config = dict(
    n_layer=14,
    d_model=512,
    n_head=6,
    n_kv_head=6,
    head_dim=128,
    d_mlp=2048,
    vocab_size=16389,
    activation='gelu',
    norm='layernorm',
    norm_place='pre',
    norm_eps=1e-05,
    positions='rope',
    rope_base=10000.0,
    rope_fraction=0.25,
    qk_norm=False,
    attn_scale=0.0884,
    bias='all',
    tie_embeddings=False,
    parallel_block=True,
    init='uniform',
    init_std_qkv=0.0189,
    init_std_o=0.00292,
    init_std_up=0.0189,
    init_std_down=0.00179,
    optimizer='adamw',
    lr=0.00119,
    beta1=0.9,
    beta2=0.95,
    weight_decay=0.2,
    lr_head=0.0102,
    grad_clip=0.5,
    warmup_steps=387,
    schedule='wsd',
    decay_fraction=1.0,
    decay_shape='linear',
    final_lr_fraction=0.0,
    batch_tokens=131072,
    seq_len=768,
    doc_mask=True,
    z_loss=0.0001,
    train_tokens=731200000,
    steps=5579,
    dataset='wikipedia_en',
)
MLP neurons of a small language model. Each row is named by its layer, matrix (up: input weights) and neuron, and shows model dimensions 96-223. Each number is 500 + 25 x the weight over its row's rms, rounded and kept within 0 to 999. Numbers have three digits each.
After each neuron's rows, "fires on" lists the tokens most often at its 100 highest values on Wikipedia text that the model never trained on.

L3.up1595:523480490548538530491569442529482486524502495497503474526555539488482512500494487527515513505448545494473481518562489553508481495421420485494526495494524503525518480524490481497462527524513520507502528497477521480530507501536464520505466502498518515476469454487528510489503502485506477521502469504471481500471501478519497508489492561510496505484474500487498513481494522474494457476479
fires on: " Arena", " (\"", " canvas", "class", " @", "olith"

L3.up1960:515525483505560483496461488479500484537496506515507485505483523476501480464469483494477473508510468514478508564464511522495469472437529515512486486487503509518471479528539479474495477504472515500578531507497519486515497503498492524474487484537498539472485463524484500483459482460508532475487495477504468500510504527459463520491497532529511491477479523479495511474506519501515465526498
fires on: " group", " radio", " film", " intended", "rand", "Count"

L3.up1251:539483575497476527501486501554501488524504502476498457465506491501507508506467514509508541508492516502517447516471491525484500493511533515478506482493510541484505509503559454505480506500520473513487455461488497501537504473507456470503519504504516563471493506524520505488505476482483477495475504485498463528546477463529483506475508537538515513504499484502516493497510512467469510541485
fires on: " They", " another", " directed", "ious", " wide", "sa"

L3.up1840:480540517502398521527478482508493497489497495467525532488461523472515499486508554509471541504541532492487485505493510510481449493499527532496506492479444528523508471485466471524528517496491440467498479486498493507483432471501552460539534573496502515484544513517519503485468457509460527487545493539473483531532493468514517466495504502487501494507517458560499520495526480490488503518486
fires on: " more", " Bay", " thus", " forced", "oin"

L3.up14:533546485492512491472536496475474502474502502514487510496496520508497528574523461505488502550532526507516505469397489485496531504488489476496480535495502522543503501478507519512567508492532571528490508467509481456542474506483498485511469544517516498509454498466499497453474504495503545542478519519483504483517486512477517489517475504518503536482481519513480499520542494505535508526525
fires on: " place", " long", "ada", "SA", "gin", "aster"

L3.up975:493468520502521519485462502505472478539513516495576478533498505475529511538489462477491512522520520490484482532543521524450505506485528506496501461488510525512518497474502478520542539500493478470460471504486510496543479472470484500544476526502516483504606525478533496585561486518498461523509524492531497489487490539564511510520496519523517521507522475496485516488560507519501511490474
fires on: ".\"", "oche", " past", " label", " TBA"

L3.up799:512502493505482518485517492537487466467509540490468480508477486519517500476511484554469547526546508478488542509569493513486422462468520493513489488487470528505487511499504487498528532512522481540501474497494493512520470478511476476458504498515503485491489494497484485499490435524483530497484497513519454457513451506490492576483487525511509507515556502483480516506531488499495474527457
fires on: " series", " canvas", " (#", " oper", "rin"

L3.up816:511489536494529481486502491536500484483515531484514466487511514505498493491506494568499529467495498519484509519499530577531527475464498482498484475488479479506512485526491484530508527506516504511538515486470506522506522535513475479484508548499473539507496459511512520460468476443464512481519555506493503515505528464531491515474507507500483513503469483513480530508532493510521485494509
fires on: " project", " games", " dr", "pet", " thus", "ada"

L3.up727:502528565520538513482511493509537491520517499485544493521493514468506501497471477507500517506478519492492507516511511531475474498532518504502506467525491475477529456496471503481551531523495507518466520487522523501489470482448506495485528520486536496489488531539527542487464463529502470506499483501501492473463502495520525553467485505513480507517488493515486548493481521484489490487486
fires on: "ial", " Robert", "ances", "age", " previously", " commander"

L3.up738:511483524495460525522538521492497504529494536512502510504510506480516510480506528536490513468483491510504476504525509523523425485462502525495497469487453494540522448494513483513578528513494476451501505478471490476505486498505494465518526499525497501512562476512541536504508499518493495491500516487531489508497464500509511429539512523530519511485450508536504501494523513480482483470462
fires on: "ans", " days", "ending", " century", "—", "hing"

L7.up736:478520477511494478540491512526526457515501509475533497491494487472531513506508527478537481523513494462519450504508539485486491512491517487474500563518524504480497449503460500505496518489459506541467470494480471526486475477514565486511454496496485565530454518506493485483481497508498525479500471511510483493504513537516521477450546499545533461493534510501453506512514468466496492459517
fires on: "–", "8", " a", " all", " known"

L3.up871:494496513518491530520514506518535497513538508506545484513501534467501504507481511497500525520555486510489459511457508493469544511570516491516511504499494489467523500510503491502521504510491478443506484518520533494500504511518496505521492499503542505482510502534516521479520471470498503513482488503514454481500544505479510551486464549517520465531502520459507524500485488510492505476484
fires on: "que", "ross", "ional", "ched", "oration", " Sen"

L3.up1827:491522566491523491492526503472515535546500506464499486519502487548516485486462481512480531476476503472492499521500499495462499503489469507461474496487549487498486556549451461559468528506505477446508525506488480528511502521524494512531496556527470511467497488469488494521524476492501475517493493474491506493513506470543514509431441527469524476539467476496497484498531504523442513489511
fires on: "0", " according", "ived", " someone", ","

L3.up339:510499508510463533537430509513479487513515479475513497498496513481514492475515536468491498521554513497472469489523518495470462485520520494522507471503473455491492455517456498514510501499484486481465576531506517487465473533525545446505563552494511503473459523522493508448449517498446534499546488516481495509533454447487532543477492529468526506505514501517503531492528505479471493523531
fires on: " video", " point", "min", " Medal", " album"

L7.up1417:495437532507467465527478536490511493498524551443479507499536507497511494537494506518546456512519504482498425495498482493449501459494520514518536477505477505509453460438509502488510517495503515537537496490521491540442426482484500476495510462477471543490482534511533530481463466504519534500468505512463487430507498544482473511486470521485558497544515507458464487506481510499507499487506
fires on: "–", "-", "st", "ical", "ational", "ular"

L3.up750:501510526460510483465502500466499495490464489490516507528491522506476459497490502493510494519489471451496507529485473514499398495510500503552557492494483526524516530559456485556477529489499498511516510560514516492541496508571533538488508505501474510501488458515494485542505477542476512540507483480484479489530550490534519500500482489515491542522463453484508513521546492519461481538486
fires on: " |", "0", " other"

L3.up982:459532497500551486527546492449489512505515478548497487506490475506482499538483482505494482490510493496531487499474503547478499507468540512488495477482529493496514515484534485480495507510482514518524485487508483456541530498454488552480498487505523605498527501485475512571509540488498465503516551468513511497506458542529479475483509471512492497489455480504505488479507493499510508506461
fires on: " Released", " renamed", "un", "ull", " intended", " hard"

L3.up956:600449522516509502466469496486511529483483494485512464500513476529481509420492485487508484513480511483465480471504526516516501470503502529488500467499519511490491523488545479523482547530491525509534520546508539466508531468491479501451540509492466548482494491518494496465528471530482475523511482467498497472513516430501447494457498482546495504525517486452484485510500525460480497485491
fires on: "0", " them", " and", "7", "3", " Awards"

L3.up280:502511528503532510491524490516490494527516519519538485485538504493516500461445483489492535502506537525509500517544503507508473486479516535485496445508532513506481526522506485487433545521504578503505509505512476495503481521473494461506446489498510485505507510480517476526493456543522467488515502482513493528572523501515517598479513496511492494480516561482495509480511515496495451475467
fires on: "ule", "min", "Career", "oy", " completed", " York"

L7.up92:547451511509504507483515495533501484505512504514488502530507474478525535537484478531536548514532455549472523507518519506499482488498555529542509462486521587470510488471495520521494495495502496459471489511472492532526515513478502506506468451498513466465501481502483478535454462516498469512511514484483465482480523473464553493478511505529457504501508476494490479477526507475444456485482
fires on: "1", "2", "3", ",", "9"

L3.up1628:525507531515494522545533499476518475514517516513509505502540517497486529452484510507465493521483523506489461536492490502522464508444498515493507426475506517509501485521540466517547506508529489496520491511484478500497512488504508485515540485511504533473492505503512498511462496542484494522505539522517458482557481471500488567497507508501532485469530480516496531498532516483514479493475
fires on: "ge", " least", "oun", " wife", "iet"

L3.up1404:536462537484526508510515492484503500506507496533533449551478497496507489524512486460504478526496431494466548521550506539511456468437524548497526465507494545525497505499564464451496512515490485545490478553476487530500485474492464458467545460500503535506496496529507496486535481502477473532521487498500483494587436519511483522518498559508483502499513475492507520487498492491505496486466
fires on: "ge", " schools", " DVD", "ans", " debt", "ography"

L7.up1474:497472491495486510491499495441487484544502497462493478489504495502485505493518468553502518494497520495516504517489527499500471516503496514461490481486516514537508494513500470509497551507482504478543531528491470493467505485528488452495461456531543534555539514443484501497521499510533516476474501518484480452498505475545488503562488540443493526504453480498498508450486483475476446471449
fires on: " a", " the", " in", " an", "|"

L3.up1076:500506517513483474555472473498499507530546537472481492503532510542529496486485520542519490521506514514487517504505501505454499492440535528506522535529488538504510491437533476539534525514475472505487533489483472526460455506483488476480489495489508494477549541490528488469496468471533488486457513479489507459495487470544486499503488538504489528538480531493522475521538499466445496479477
fires on: " $", "====", " {", " £", " (#", "}{"

L3.up1182:527483526499507477535535459526532514521491519502496456508517485512505474557492505534529514472480530496508420515497515557479491509483502554497489482512507468526550503466489480503468527505500520486540503443483493501519495496452491488458531514483501538472543521533521525489546534470504495535503508475512486560479524496499524450494498518503480531512460468509503505492547539500483464500485
fires on: "ation", "Lab", " density", "ams", " Sarah"

L3.up499:540505569474499525503507492482519481541462478489497482498507523520498445463502493470502514500483466475515505531477490528500451503503476518540529494496461522484492518494484486508482528523482509521518495520485519477548491507536526499515478508508483530473488467428501466544489493548478536493483478521496502488490524486491502488456473513505510513513482450490508511555520502529465489535482
fires on: " |", "2", " express", " authority"

L3.up435:523491440498483527533523496544471476490534506501509481523508468514538487542495531490504518486473481489516454548514492541483453481526484506532495507529491461502534494488508472501522494483487491508490486483489501496501523505462503467468514461475503528463479515503485516500507525480508501492491522455503480463504441464486579465519476504486501502537530457488519472511526502480476499490518
fires on: "ations", "ures", " cast", "ares", " label", " Score"

L3.up614:480501528487544505512453499468475487553478505501521457533492498519456486486513485497482478514536509491470488493534516520467462466472509532461488502497477429501509483514501494509508516504464483502481511522496512469503490504486492494517517498468526514516544466520504472518532502492501459515481480481500502504541532512524497465489489499514502511487453498527482544487535505482502483510474
fires on: " Rangers", " kg", " DF", " Bronze", " horiz", " Evangel"

L3.up3:508528503484519531484533521483483482529456464514505487490490481512463480455476467523497473489511459475446490526491481519500478520448475507545499442511510505558500486522477496535505511522484529499551524526488508494533498518494512531459480524526442472489541505461542458508478524482479528554471498499508466499554531481571492499457511519494508493500475481527507506526492525545512533483507
fires on: "0", " due", " and", "ough", " As", " results"

L7.up982:536467529496509476544479523510523533494512510487521479509481519488476483469516486528494473479524469452466479500489540524491472491471516468524532512500471543529491478486508476491478520490509525498466530516502489462464452494504512503474546507519493547534490471480528514531501471518469483526512472550491507511483523520539505475514568525525497513499524504528532483500499502528478543505479
fires on: " of", " not", " from", " over", " unknown"

L3.up1252:511502473534494539462513490541527521483507497492521510462514532488517470528471502489505518519485488499482509506510501503524497486481469546492514461475493486496520515530573511518473503499519542497528465452481475509509515492515461478504530540484501529487433507523496491465477512535474526504509483481499495517538435444525538478506503556483507500501524516525496480488511488505482465518490
fires on: "ations", "res", "ilation", " space", "ivity"

L3.up1014:505513486493522512482494504476523484540480515549492522534519488519483488510485510496476476561492504491504492550508548477463508520461512476489505476474522464498517511503486483519508490497510446444485478479515513492476496514480492531525550554542494519455503513480469447502497509480520472507469472475512475524501504498485478522498482509506532510449555475488496513514507514491465479498506
fires on: " area", " parts", " division", " areas", " region"

L7.up744:521534496483553473507520519472484491490527471529540487481544524469483501479530499546505513535494435458531488486512470498491459454483477482529516472523472462491518506523491520530476502513485468504503486532522462495538504511531547517494499463466516518541484522503510456481515479511427494528530492470505508505511483504528545493458481481477500516458523517505517482530539524531489470485507
fires on: " |", ";", "ch", " two", "K"

L3.up672:511523498519510508529568496512517521533472519502522449460495529512525482469463531457519505481515492480512496478519528527481479530502518496488537524434478549504477455488502489524539550513504507482489530541491511504496515511508496462468474523467514515487530500498505489436491514495529486517499498500503482485533493488490492500468530524518537487535462482477499495552512523500470489497461
fires on: "1", "5", "Over", " Racing"

L3.up818:523530461515481522482494491507482480557504498455523549490511543506497498514430507506497495535489513491459474504459523480475411515485487496513498516499497479499486454534471491509584475502502476514514465486469508528510491487517518461523517503480530482476465514551506461500454467536512505475502502490447485510507477466532485463520490517477500521504558472524514511500509501495503470492514
fires on: "res", "ilation", "int", "hip", "ova", " chronology"

L3.up1440:517498557489513498525515489493535506552530530510448464513491466545513506473461431486455529472493496483493462529480496450492490520484484502473477512519539475472481544500470466502485522512527493489486493525488481521466523524496521439493541502542539544463494506453519509530543523511535473539494447478513480494516497439551516499486435509495524499483493504495507482451516511510459461500495
fires on: " Center", "°", " Athens", "LC", " Honor", " par"

L3.up1145:538504544496513470495453486484481513550471529493464458481495495508461514522481509507531548511495513495499483483509504520484507473442469547485507558486506498509509510523532486514436486510512512463506487491484509488496510525512500478498538487506473494495534477478486514509510492498541506516518520481500512545491494456478447515495520500507507505483463509506502479502504518480466501508481
fires on: "born", "esh", " Ir", "end", "•"

L3.up247:571503542480473509514489488459516485507527501490548485478474464513487483504469461470485524518493449491481510536481520533493459523506509513539505508519489517500466489484450450507462504503470464494509500525502507498500505511516499499507487486518483467485498509454532495541474491512496510513457492515482475479495433485508491476464462500501547517528492526472517523494507526486457515506478
fires on: " and", ",", "aking", "rose", " hearing"